MLP neurons of a small language model. Each row is named by its layer, matrix (down: output weights) and neuron, and shows model dimensions 0-169. Each number is 128 + 32 x the weight over its row's rms, rounded and kept within 0 to 255. Numbers have three digits each. A neuron's up and down rows have the sign that makes its largest values positive.
A block is one neuron, or neurons of one layer that tend to fire together. Before each block is what it responds to, as a language model described it from the Wikipedia text at the highest values.

Responds to: Year final digits. The last digit of four-digit years in dates like in 1949, December 2009, 1925–1928, plus a few country names ending place entries in tables.
L5.down267:135120152156106064106097152112137080158124072163154207118159127128099131154069120151098150099154109113118108129134103088078128170167153053093098135092130119189091131122112120112140133125134139146094160113107173234117124131052096141091141144152094124150158107118114093127133094130082135105119177109146127082136111197102151155117137151122131200105152153122106163120105153139125096121125162174167148085122161096141181157139149156104122125173095164073097081100146130108139165095110119172107101055152147115155124131
L5.down289:122117155134146135142135095126127103159154079144147095108117150104116104116120126156099132108098084148180090104134111139124114156126099152194160135168096104214108132114162101101131141146063185141119149100140073255095107108158093143122062093109095143123116157135172143062131151103126168148117088159141126094091152128108137137147133171159165127123135167158152132143121131145102077111068128148147167155131081116146168158102123131104108109115162097063099119041103106134131168111114088125095124089150169149101082137
L5.down366:139129139152116110106143142123164149112082083118131091079086161124044078141113076175127121091116092166087118154133114156123183132221090118172187130143114117157118204153174111121115128123082154119094142158165099201145194129149117118175090140109084172075089088101106076113167163122127120111135138109126093111165167157090110099132132161160150060133173084135146072144064166104134160149092108095172125175165144163104215128137120102138148118116115080140118139084045099124120156116156143153107080109151118162106134142
L5.down583:160085180122118103121089146125102074143133172113134217148145112102081058176145130154135149152175126105087157139174142104116113095154097140143125097068200116154145055162088174104153160153195087162101135161103113230121100113176159191075143169118107159139116151109148073155097131092068103127118103137147117157117178099145153153151189127123165134166082144110123111128121140159102127100128150185115096146117100097169145184141094182168081170102127038076178125144149170089118109176101105138162202090148140119173136115
L5.down694:125089112149132118082116139120117054177113134129136226161102099151105108195097108142132149144194113095115102141073153114110090132129094095125101168085134126118155098147111116138152083147128130139178132085136111157111148121225152156066144125173140119161155093114214111150095044113126155153144081156175151127128092109106122104131201104209126141129127164133085119181108140123081069118090139177106156161141133090213131109126075130139109109184130113066159111170195158105162098120132110143147146089149144135073174117
L5.down723:131142107167141072144144146108125120159189098145145124126147152132098096172137098157141172100167104146088134067064122085095093109164115080169170130113115117086173126136158128128118125189201140146097123135161121250083152159155123144152132143102129154075080146123170081147123093124097075180089119075087052136161176166121114154136168102172133132151117120149083134114104133087078142101085159164138147235136095074132185158137082182150108117110136132054156158095154140150095146153168101209101135082117155155086162171
L5.down931:147166172138100133158179060119127135105117116126126120140135165140127093149128099137116181142139075174091102059127127084112132132104112143084124133133137114161166088170125168063134090163160141090137121158127134255121154109135136164119100131093121170140133133130124101122111093121122163145140152141125116080061127182134129056102079163158166143146089130108144085079140129147114150130148127145131131163140127118105138178122130130198115183106131120116117131132136140110142143117124069138130118076105134196161091127
L5.down1146:118209085111190160138131115084146131156094137152092090132134146113088135141165058217081133209148124175133129117116118119088137095085108131096109184152129144148117119161126128116100116141144106111161103123152156211093043107112120115223117068104081114059100109097103113158099157135113112143066098152194079098139118134134169154082111133123145138133162098152133097136168147127135067115067120123138139102162124103145116058148164132176102129104114125055097107172157162070173181136094090119177136159161078141164115165

Responds to: Section heading markers. Opening == or === marks at the start of a line that begin wiki section headings, as in ==Plot==, ===Club===, or == Population ==; weaker on quote marks and prime symbols.
L5.down370:171125146116159119098121133149107135052110095124097111093124122113118170130163111091160118118151104165147138179106167171155085174183146084115115147053142166130156091146180139154155109153139145066176156100151112000108065149095117126194133154144151089140139134138123078139131138113161124136152136151102068133127084120151139105141178059124073152035135083153137130139132124141129135111183084159146125128148143130113130105159134144123157110147160131157126164124132131049133157149146204145171138110081143160136105170
L5.down406:117174149091097176081102122137134120144109138159159128154150098095123138103078150207121122168151106107084094110127137021140133133121144160179162050152138150156082137089163117123134083144085144098156151086088141000130068138165116117159167102163138158119144162123113105123109177168151122119183103102096107152195096066091126101114113173131139160132128154134174156136112128067148095099140041182132090118107148109110137136132102129113163082136089131081095119135133099085117142127118154114128125125099126149094099095
L5.down593:099158074147089191178164142108094237133110086154134158069089120152076088113119131133168128129126135144166114167094098159140101163150164128138128095065128193123094137111139082122131140129077173125128190123041099126121105136113089129142127152155111098117122128112159138120078117093212140100156158145120184158104118123182170147137141146133075098157112115166144146079066110107156083166161127163097148160104137132082145120121167143159074131167122123111109152140138119065106146208141158119165138137080127114179129156
L5.down901:088112171115131158046093129121124201079120106154149112090097106143102145116132137146163149160153106106139190113173149138173153178131151088131141126068132146087092109152123090099117087139094121157082143140143081046093047139143131118165110135151135142122077144158102143071142134135133149073130138162115083146144038110163155084092139163159113095148073168175091138123067191069091161137066075133133140111106132166136148136075131125181127130099128129062063188149142165120126124188112159157147152140030142144149090123
L5.down1087:074104125123151120112099163119159128110182188195051084151178180105086109109162163092107116068156113141115135122147174198096107114105163165084096082176168160121121133112159169135135143119180140177202152096108117197165142103058119177129164098140154132137130115087074150123099137092103080155078036136115168127104109173049114187092099097153095155110139153170084113134134124160182096115109134062122073084143135123116101121106095108108103156095151138105119131196164145177066140161111032089132108065084147161120109150
L5.down1272:112080172090101131127140139097153169087160059113125130076167157123148067100151130068064102143150080187113140136138151202154136147111119130099127119155068172125101126106135140141097149075126093109133153095126128134157069064084097081107174184102096182102141102155136133112156144174183129090102182109137144140132133188200133180160177135150115119106148122089114166119110090143166142129152114193162079122137157083176135144139106102102163109139092125151075173111086078132145170113143130120169103114149113114125157092
L5.down1313:130124143136145126111155116180102175087131100149174125079147114153100142083116107116140154108125175192123091148145168173123090142159159121184113090044098135103119114148140155124077093089094119109160170101108065014111077109144095149135131175150127146176144094133131077128128142115173118170154093122115162162105083134162124128139087133127092121123128151152137124153084119109167083110147116192138139104125147163125082165081118142107152095114187108131111159157125117083124129116131206091149155121038118086127107060
L5.down1341:118123070121120176148138174184144122137083127179194111080156154103151109139119133096146096070076200059150144141152146175120175131101098130159146133138134107144093184071113044101134157096091126121138177079158084174161128168135112205166146181089103043073092108126134119083116137109163158094097119137111151071136091058116072078126132106081105144154107149066127123167104098131162117118070125113160200113111109130121122167174161127201096115139115133114105112103170116136108127132127100095140111095097086129135173101

Responds to: Year completion digits. Final digit of four-digit years in dates and spans, e.g. 1853, (1779–1844), plus "is" after a biography's "(born …)" parenthesis.
L2.down98:105155132142168143103121108095123103109095142093166171124114162169063095128144103103060115133074100167146112156094145094125100144171081104115117171124116177090145130054115189129147151087161160131103139115160166132130124139097206091126101104073135120109071042101151080154089144149108160104060145048108146094171194143137153104106142064176134190123135153120097117109120084139086162130112086101090156126099088158128094117087074099212128089158129166099103137118162136095168147153137160156088149095161080175095097098
L2.down185:171126101095139083103110131109120154163117110133121088122100090171224116129179085175124110130108142118154132138075117154110164151133156162097124134094113152135175022086124146120137105121133149128137178132110162110122144130124093080139073066091192138112144105097098179121150153142143108129153178114133089106126233183149117102155110119080087156127172061188162175098104126146089114101111115137098080113134119175140137133140153107151114116116108071104111140068180120164132079170126117119133127120183185067145122160
L2.down192:165094082127120138164135102120070136132137157106104114141102148124107113126128105158138095157133139100125142255116160124125123088122135102112148153162149124150119095137135148152165146122126134146082102166151104080109111134159107107115150126160119121165105120158146127166129092077092133112117126144130115103076121165124141143136152151116137167120096112134202167151108143120120102113117132126153148201103150116119103140130104135197135104158120150103110124114205134115151113135088193167110145075119076115097150151
L2.down255:188094138174172161155123119139079184126123172100084143123149146179136120134142079149080102156078146135166152200068147185116183101143123047124105117103140144140171047138138141127159133167128088109114123141144175142151149162144132121161107069155161115117076077157101082134125130144101114164100201113122138109094102082158145118116107204136110127145156122174188144152124170088126109107107061135116097116131070143136120154158139141143129123161145155112116128144236147144143119109086104155121171173150123148091144119
L2.down313:092114152124123082087122162090189151114090149098081177131105096096073115125129162162143134162111164183107177129131134131150172171196119162141183096110085184185127113119076141152129102115172183116156070145143138155099106124066091144086128131145170097048117099141123152098124128124158108103154164173143132089115129146160161112136119117147087072078070116147128111073128101101119149123116145151113073175098171179127145106105038155182153126121090169135126166131109110146120084176140120131150123125126143121113102199
L2.down991:121135101144143154181153156087169103100144177096150119071137072116121097113161135166158066137173142125131153138087152166173113050120141086085141115157113098100085143148131127084115101105090114081144121058146186089120154142118128172112145171116116110034144129124152112118128102136125152075114129139103125112124123106156097172148129087167127095150113134112118104145137075077161175171108171069119133238163155124140118168117136097109091111103113101139102158104131165123098118128181199157106118133129124090126124087
L2.down1111:131162114132106146153079180070103158116156193143035093171203135142101111169174139105109121126101169156188140185127110106226108151165151103125113106146157114149070117180095118196140141135172082109125121132118165093185104123095158079139134152120125184124137123160206129168204090107116123097120125192073163091090147155143093133117114182138145151137128163104155189150199162123084125169116179161109147192101151135159072110125156111127122118160136153128126071125130135105063153119105121156132167176129086071119092120
L2.down1170:146151117105133118108123108179132182110106150086133148080102116135066169164091108193123122116143152089161136255161149089182108138164128144143124147124153155117113143127166141179137124173200110092151170208091120158100115136113138157147122089148101127084153072154166133157106127114119114124161153137120117134160133120141153089097142138161124108117152151072168159128115149135127121143134088160078160139112150138142121153089153147149101148096154144111135101191136096096107115130117127176168167145138073140169149111

Responds to: Digit seven in numbers. The digit 7 inside numbers, such as sports-table goal differences (+7), scores, and years (1979), plus weaker hits on "same", "also", "highest".
L2.down56:134121106130112161104121100193151194126142126119166184110104126136074132091080162118107151153143141063105139201118152149134137157109134105147118135111092140159126078129077208134143138139179115128148155110143104141139122124159113166116124145179192122141174146137175164106128089124174116102206169118138125181174093100077116119150136145194163144139156119132101144121098152120137181122126115099089105121158134138076076144109155096134130118114161131111130136096138159111099121163173138146138158206179102106147153109
L2.down179:138103096106177130130146116128183177092127244141170176088118129125099128111096142153136121229135134087134116214101142090133117175109173088140162176128121117138110105092115149158155111155170105149145108156139125112129095115118164109147131107169145160109080095100123150127065143110178155068097184092071110108137147175107160138164087147135178167095126118149136188147099117108140082142105142132122148113107126083094128157118118129141128104105143173085110158065144163085087096107166207160103145177125124083082141170
L2.down261:163101079115119168108082177121150134138150137136108102073167184193161151068109078144227092123122099105130125059103115107128077187074075047110104158098189094138118116154193086097144119113133154117082173122155054134117101110182130151132132182109170156137130113071103183140150121138112153169153145199157129124151087187084142110116121142126148104069144117072070120139111096107135146142161128096156173144123156159124106133130113110162187120185112132110159117157126100154057163123124072113133117166170130138120131131
L2.down396:200087080157195147173124146154108157110108151148152096096103140136175092125131128098137159163095089096121077108058160163170145154105109116101192096113177148060135102208111109160105156085110137195136088138188159101120090165138163077075101131100156166143131103132146133170143148078128110079083196133114119163138096112120160192134156144174110176132145135127125149160108160143070148157164185151150165165117072194172106067117082170131169086118149127095146117129070107160117116149129139168131167119125134122116148128
L2.down483:105113127085148153131163196104097120153113139188105125128161145132126132108104122144139151162200141087085132113094156149144110112121127103104121166203121150167173154117141096099143075087074092124110129114125108109156154202095091120144132150187153123122136124115082173116137170107135120104132123161069096079180145073163098201100115160116121114120103129150091156156083148120143147037162103188137169115179152082131139129122157144090165032166151123128067166103139111154161106141093148149053089137173119153162139180
L2.down521:131101123102139137156117139093168110126151111111103097124109090171118111129123178131125079140098159167172162123098128078168156123140166166181110123127126144132173137100149158096097122164109150156129077105097149133182103152162126073134155091115131143081129139103130114157090137167092136133156161085143095162193147140162179129204137136111079174138102184151210147125113159151074098122169138115080121170131125112157152083126121131166127187140102175140154132164094095111133237120089143110132173123042119079129174118
L2.down1120:103116132110167128108145104183136208130139150106164148123101144122175143091144182152122131138145114090153113255125119059174110148165142089140181158106133183122156094106069136133144119153188124133143097167138119144092105105153138165125112113171147116110134119137141134161114117140154180086134182129074095098155135164148159142153148121159166195097124144161128146107101140102156116086136131190135112145111115118121132175143146159111125151115111126084146098112148091097115115104122157149163168167138105121129169166
L2.down1137:101124104165076125086158111135132182095143115092123173139145130138135133080158185166094139146122092109128195148137092055134169135139180103159148087115115124111096097112119172097112088136206108129151105160088180107102103142158168134127128157126131157124095090131121122118148108126152172135195184168065106150106105103158142098157125060173145139183168171188093134052125103122119134151142141162118099129121134077125163112096197156159101139076125140129155058167145133119087179131160139141163139137097120132141193166

Responds to: Copular and auxiliary verbs. Forms of be and linking verbs (was, were, been, became) after a subject or has/have/had, before a predicate or participle.
L2.down268:164150090083118071101158064112069136139117102211082119061136129161159134144137152081078171156142211080140169124107149156062100110113086152081135089140153086155101120162148085143182140139125084137064061121103125099098157096156137116116123131119092064154125145109148139103105078165143169139074146104112144131075158154118099179118122130186132140190093117155109156140163129102176086133113164119172110102165138134155043160097154117176120151129138209153166154116100107134179046114070153071126098154116115102147098142
L2.down452:146146094121096071194146165160141081044129102167081103136083081125166088116110156110111143126158160138136113108143177171180167160113132130151147109180153114142120187102114132122180146109113128140149072075116150113118155151108125109067131070138133085153124084119144139154137148146133149123107133113142098136141142125092140143153073116141114110153120098130121133108124145130147171148097135119149065140064155102157123156097144167149178103136126110139105101160158160083082090123149147092103095137082141098155149106
L2.down704:097145103115121090055128151101117066078180150115110070106087103120120135060120172098175075131122144186145119119119127160179124062171158091121152147163143105101124128157170124155111101096113120104152104172083112095143084137126091132126145113170159142097173114119137136145130174126083153160162151123122121230198114114105088115155180120164098150097113132064156160145081126145114147111136162159108141149061121120113165159082133149164154114072099128087164131102118112197130110138109107083070098105146134122116113072
L2.down754:105162120098102132113155137149126098100098093100116124092094114136093160089098178093127087116135050130108195080124118099179098159174077160185100130113206077153191154118132114154171141127133147131113095106067114121126091179168161127113131132253140099120147101113132130167125121119168177098153150137136104126145094149060128096183144124103129140132099123148136179166125159068139180145130112070150093122102112171178155151113128172107141099127178202085158096156168150174148099158138170099034081120123125082109151113
L2.down769:154108126207179116138144142169132108156093114080159091091135174111087138165176141123145098103149082129181102103087116137182099090127160203098186099157148097101133185152186082144138087154101168105165101131107108083184113152154142120130102107117168128130101095083142121060158095052114116118173156116114128197096123174114167169130105096145168103174135134175133152140134104134127099127076076082150124157115128177123162123083132119163116166159184112116091121172085141154065121129135116133069133123112090116094112111
L2.down845:085149150087061125194110138128134076076142076098183129037119109102106128147141182100118128068118154159111153112089090154135098113120119115155113103145120116129160090069190138164114109092121113098124096156141085125113123133111151135160143156138085122073066129098153168151128107161107125147108123177151134171105153130108103142201172140089136144113161139085133137147166135062111171118145146125133097158153156157137131181107123162100176139154133178122158116155099168134140150104057155113112078118137116141165186135
L2.down971:137149112107131129097105173151096117089115131117145097127115115117111108087139124134153118163161181111127141109129152148096128122124145130082114082159156112104085130136101122115160133091127064149171115176138131125091110138135129087106167137146163093135112116182073117149105138132141137101109124106109107144100107168141103183145105127121103130172076107093169211174170142145063122112120170139165093108092164122150169204100120113117079127190171108134176142074092096181121165132114175143166132148129136131127059150
L2.down1311:119096085048118161085123124091100094173169105167162112218102105117140103139124101117191105126112094157115110167113133136102182109150175079154130159151174105097128096096147199122128141114118121146126132130108102139152130145164146125113071164184144117129056086100090168150148122103128183137118131152075135165125145101113131142205187161191159160093145111137142123118083180136122138122121066112187122135086143072136136133101073134086152137042099144101117103106123083136133179079127127090092108100150095155161147158

Responds to: Main past-tense verb. The finite past-tense verb right after its subject, mostly was or were, also became, fell, founded, and took, in narrative text.
L5.down469:063121120080130098112096212106152121125127133179076149119126125095076108095165125115078117080120141152118130160110095117152093087136136082100154051140110126068112158136128087149163110153121103155086096105149140000125142093130120170127152179145137075071121117150112110102126177092189112154098138149151163086120112116180158139150133131093086127088141123083127138072111162087136111151146118139083117132098166107139108173087085069110113115100191112111119159134108103143155129090113074179110095159095109100097100141
L5.down555:105145088135127204117110157136160105180186157070100126114132190160130108158111173049165097107098164112133153126089088095116172122114148143098178100123150158142091113081145134193107166116188172111155117142084068026152105121118146146094139159118061184118097177100094078117170120169130138185161106092157160100110191115123131140099096182128117174089147147127102108129111132097152052155087109177046162131154088112112050097083102169076126092153130147183167110151108132138136128167158149131165116124172094131129111117
L5.down632:106104149069130131146126143107207043116167146133070117120152143096186158100099150150103148114165151124058141132135115168133137158098158124109156074129154155121140130124082089117133109110183166120144090126176150117136195170132140194137125156108083124132160148158154094148108155154146114142129076143101145128128156099096104177149157136119066139102129106135143152086191146123141063150114136200029113137129136126189114165119084195184167119077134120106103156113061116101123117188151135052124136120139108136133118140
L5.down702:159146201201129116125158171150131098110193121134142146162123079165130123141158110165145151157187156116143106143138134134101160095091162166139177133118092094150107193104126181141187090184115176154122127173073155074093129094105094126088113126091133173157134112107126092071105197151128167164137118168138119152159121125110160129124122133168143146103116085137082130155112176100124130134097033126160134152138107109162131165162151136145134158160133106108134129099122112179089121110163108112169136114140133093164146127
L5.down916:117133118114132131092114106120122012141120150171141130117118127148133102088145148135160141140023114138111132171158195088150116176142171120031155095139140085101103188147100131162195161110147129152100049118093134061127193136159121115128164088127170055081110142085153146101142111107152144130077109142122158111125130096108082119129126151142104116082092148169154107146149140095145126132105135094102114136100167121139122098112114123110108149178157128115080106090150089083136168122195124104070089174185113122091145130
L5.down1040:148155139113105077188062174111107000131148095170116088139151083116131175084163141136151087132130110114114110107105150182148105119172151108130110087193185128084116103105110064116161074099111129098170091170102164008136090098105095126102115138160101081129102169151145108124192158149098126141166202130129115209158203105077136140145134150167164131152119118151083137122105204106116158120134092152166092129125182098151117166067097214173140122134196129144093106141161137141136149140159153081123134106107116128100106095
L5.down1219:151090097126154111119129129201112133073100121177113090149139085119140157075115112139124156159109132151164194135121116176102111123123134083116100101145116096173129061168114125155160156126116143113114170145086136170148122150172141112133117107207107202157094130147122142043147063124109148101170168127125086147121106125108125163156141164151129179110135116096112098122157158150142106156130147154071089158072175099153091150127093112104195107201180166140178133151147134100130159103135160146125187163131120156077155105
L5.down1265:092147110120097094161128189100087024072125103162127114124147024124151132123131138143173136137148130108129166129140120207138144101112097134140118150188163143133090135162121090136141097122149139115145149169104113000138088132126082145095097073177139108151122128096155117081127161120090154144123140093145113159106157121114103112159161110145142122204145127123118188108123156119133210128148121117116047156153169130147102194107072196162163149161096168096132155132153086095126115106101184092113076121067154118127117102

Responds to: Single digits 7–9. Single digit tokens, mostly 7, 8 or 9, in statistics tables, dates, durations and figures, such as 1.7, March 7, 8:38.
L5.down143:138138146068147143105106091098104165071129119175098109139085097135117060136120113122145146111079141158186175130160126129165141156132122091137092154125180165071098114178040123115036124083139090124122128143178194158144146137132108175084124136116161137172109164112146185098123126186110198151063130143115149127102162196107088156092140075154120128114137162051127114099147184113099147201117132097119151120175218069095120125115148099178149183103116084103109108118140117163113103123119134178171158129082079149172103085
L5.down196:108153094127111108091085074128129131110090130093113097118124115163132154136125139120127169163120160088135089123099117156090128164106108124103159160184101135171087134209169161129130077182097141125122153129102086255183139119149144092155127136107142124130135131138132110128093112100117181164117118112171140091073104109164134097140157139095093059151145126162141125084158151178169123047129152111123163158120139156141208162145115118130145130103080091161176112151099149115161125094120092073165132146153161152165120171
L5.down338:123131098185144145105102053138121143129094145094118113105137117137123174111034135163161146121152148106173120118121128113128137106087121139085153143106094129160174119197099146164123103119071101104203117112084108255145117141142126122140127129133105164123144124081175155155139111107151180112085172132201086102122095157123104104135124063194155145115141142122119129093154112138108092142129159167116158174062085162152191203127127118117112116056065130132134102140133164075070143135155123156129142165121142132193099112
L5.down363:211105113127132133127134113133176119125102165125105094131093189103103082090106162147145174117153121121110103119092052089131189180137116089093149164165184117112129137173123149130106141182124208122162096144158110255147182139131132122141104112135118107068124159187104131090106131123066179118149166090104084122155116096132142127170065130113174116182108155131141108167112126140165131141163120143130137101129143142117196137153101138191150157102098147157129139122120080141142107109087009108155084104109129131119088073
L5.down800:144143130105121111116087149089116195144142127144151122113107115182147110173148150084136180122139160106111103141097156130110139141099103168169145164145127105132106075163104116124107102144119077077155159097170084195079125186157084101152163124143174155205102122157134183098141098109151156148109128129153081116055177169088111090163196101099181171138166119174073164099113147169169072148092094147147153121136172098169151145104123093119147118142141133058121097104086077125132120102121111156060115188131135168132112107
L5.down918:102098139091126178103112128121147119190098086155110138107189151140101127135079145170109112121117138141120145090154071107166113109072120081099167152108121117083115154084079186067117152162091091103157107074114119035128091200075110134172091099156060211113146151092135121135106088171114120183126067101090107158147187111131099140132164098145112179097145117168168140132138164164119154120165075101165178117166127094172080186123176098117132088135171116088170127146191142134158137149063137097142135161109176154140138096
L5.down959:168150150174130141172103137120134133140158080145078172120129108145121152138106066205171167144160107203101122124148121114106154168167109102090148107118082115193147144177126161111127113148172164120119142147157137255114087091121132072129118143151095116099095146110195116130109087097078158116156150170166141124134126136095113159139110181178143128143158165182165062147161193179099115113112130118149139162158101119160193167161096069066176145137103082076154114109174135103116188076170079087123110129136128165168084050
L5.down1125:144163138170121119176134156109146097120122062144146145133078134140136086141105093175141160122200165167132150106130122208151099118167154093142115134079129106126160123157145145131115120206142103132098122160137129255113168123146130136162078123145102150094112095127152046090111138130121106164106125085153113118076165201102162125136139111164151149113097119171149100108118160118125130110128152145185130219127100138134245136158082153142123089143090132080142161076123145128103187166170120149150152119173147135074162151

Responds to: Of in fixed noun phrases. The word of linking a head noun to its complement in set phrases and titles, such as place of residence, coat of arms, Chief of Staff, Bank of America.
L7.down928:146113133119171139099104108203173141134178110083163139137139190102120142123195159057155137140118150113100147088147139155170121129110133146102103152212100131153106121178152136141113225083163117191121139161147122144126152137127138085188097162150131141129133132196094129069189141049121081110116173104078113181168095109109177189074130140176167071154115136110096119137102091197120132137159129158104131118168109160124103078111133118134165142108117103110110114154108192106110129070181090174166111143143131069104167089

Responds to: Digits in data tables. Single digits, often the final digit of a number, in statistics tables and lists, such as curling scoreboards, vote counts, win–loss records and coordinates.
L7.down959:144100117102109112083116178088120113126147101103122114113173143108125157153153154125108124110112121160088117142135150155133144119106161132114150178131144154127146117130160120136103107142124084160059158115144109160124124126172154119116123107161141106100111124118181148136139140135106131133176146099119081141123062072132137104141127114198131144150093218087138133167153113116164167141100084143106133144060140103151128136144135124100142117181134155128140112140190155132096169099158085117149125150110166116130157089

Responds to: Connectives and section markers. Fires on "of" after nouns like number, cover, part, bulk, on "as" after described, and on "==" opening Wikipedia section headings.
L2.down24:100119118051105149110169182094094082165107138089130103154108128177091121161135094167164095150147104159114140255139181149126077123161150117194104161123129110125136197170124130126139135140119111142161120113095122092155101115091144118105102162138106153129146068130112103072089140157158149112114208163096123160106096095138119118100115146141093069083110112118183140069106102155157154094190090136110161155148154149136107163093144117134142146162153128119119140135137104076124142106174164092109111145150164109131114126
L2.down36:123139123114111144146090147098132127152157132104076116083156147175157118131147110091186106222082102115109121159135103119098033057099076126083096113119089102097138086107109169150104177154189097141152093143209177147108129143069156154143128097171184118062116130154181110165133091086142062128147146166082097154133143118203154137118113130104170105187162126103105118062171126108143165110179102139124119138109099154090109125078157108136095089127104067080052123163085148138085173191194133130124133144121135171078128113
L2.down232:080119152144134142098155110116090213148065160143163090118125129131130142120101111102087136125089125055196141208073158100070117115117154072090184110164166157153141101135169123123112089185154096121102115137217173120162136091133122086135110107076099105117098091075128132124176150152098146162159131119163163198132125124153127149216115116138162126131087134058144127046126138151097108154150161200114125169081111126097100121077094142085169095143145110150126160113144133143153117127164132136138164095128176105117119093
L2.down717:085070173135108119113129109125065120158125112131173175147131156143111107183125114146118132152114132144097125230106157131153095128118101120065137128150113190108098185137131121159094161163160143114114152119094123132119124175091108149147172098126095115128086105113188106106133099113128124162167116111109135135149115123105194203148128102195111068093127121136088145153098127149127159125100098170138098085085134170063086137086109098118119127196126113147114094103172093087177152146182161097128132099124130102166097077
L2.down771:121130164055103125137084154106078179158150140171136149122096114115129116157096116150115095119160141176076088142140111115162123104150130098093154079177129111164063089149127148108160097121122150092126157157103151115119176135119170191157172148126115154111183089139144166173127185113126133108132131197127093096142112085206120127115084134148157167117183140115092129064069148138108072058107079155101141096089106065147104099093092118127126100106133102110119175125135104118165116097120105163112136150166069132145104190
L2.down983:106103116173057145100144130104064200138082128173175118190121154118072176116118173165092098163104099137154176153104134105147140184149084080070122097118174143183112138133096132152122145147138090100155142151106133151174125136133169095142124093122126042066169100035104133093122111123118082152119136158124140135167122146152140115116132156105194108121124130130114115058113149135132170133176150114111171147082150139064094156160120147098104166119164099146194130127121105129169117148125186100123127124095118100131097202
L2.down1063:134146131107075114109099174124117157127128146086098120153124104182164134128151124155170127145127072101072143180112103134151098147145139101153090106169090114134117165183139181155108134128140089131101136117098173111138160159097119160138122160143116180161114130135118145159085086112158163078110130090158100107139146145162133084109051131173164102073132107142064169085125161146131158101131143141130084127112114177108114125058109179151132099106121075043095103142181123159081039184173185157117125188143192134120115182
L2.down1186:150141133122083182111118139171144132112151054100112134102145137123119173137151143082144147100102196157157157137133064151088099081175187096165150150209107190119117112126133127143160170179154135106135168155082112146120046160187165101170120128130176126131122132089142081109114081102127090154084104109120105085172157092088125145137154131165134135083102141133140133127100107109079114078142152131087176083087170135082084130087092089091090139116117082139093139117133041055159135119195128128128121181116117080186102118

Responds to: Completing a fixed phrase. Last digit of years and ages (under the age of 18, in 1985) and last word of set phrases like at sea, at the time.
L7.down880:179139113103083139132113197074068108161107172113178190147093166154177064167165126134134098149163150143187154153097138188120094116186132117100105156065171108086160134092211142142073154143144082132124101130134077136119122119128125185119112068127144190119135067088180044162103102089127139139106178132147150169128137103138116086124145131146137113127137127132029087157159179159113144110105138140156151204101137116109171129157139176095127122123160132102097094157134153080166111103120125109132175116150170083132113112

Responds to: Passive auxiliary after subject. Forms of be (was, were, is, are) right after a noun-phrase subject, usually starting a passive, e.g. a decision was made, laws were passed.
L7.down788:119125121139176072142187133162075141133121149141125073131088117118141087151100146130192050131147126202100138125177117109125056060089157065122141140121158179120131204122109165121181117150134128154187092059118109112120104220142115188155153098148118066159135108121116140102136130159089146089106143167128133115146077124101136098161107154176094157102165096126143147163108073084085117143137114128071105140124185151080161155093102180142132083120102125153122085158178172134129154104169079212120138127131095166186169174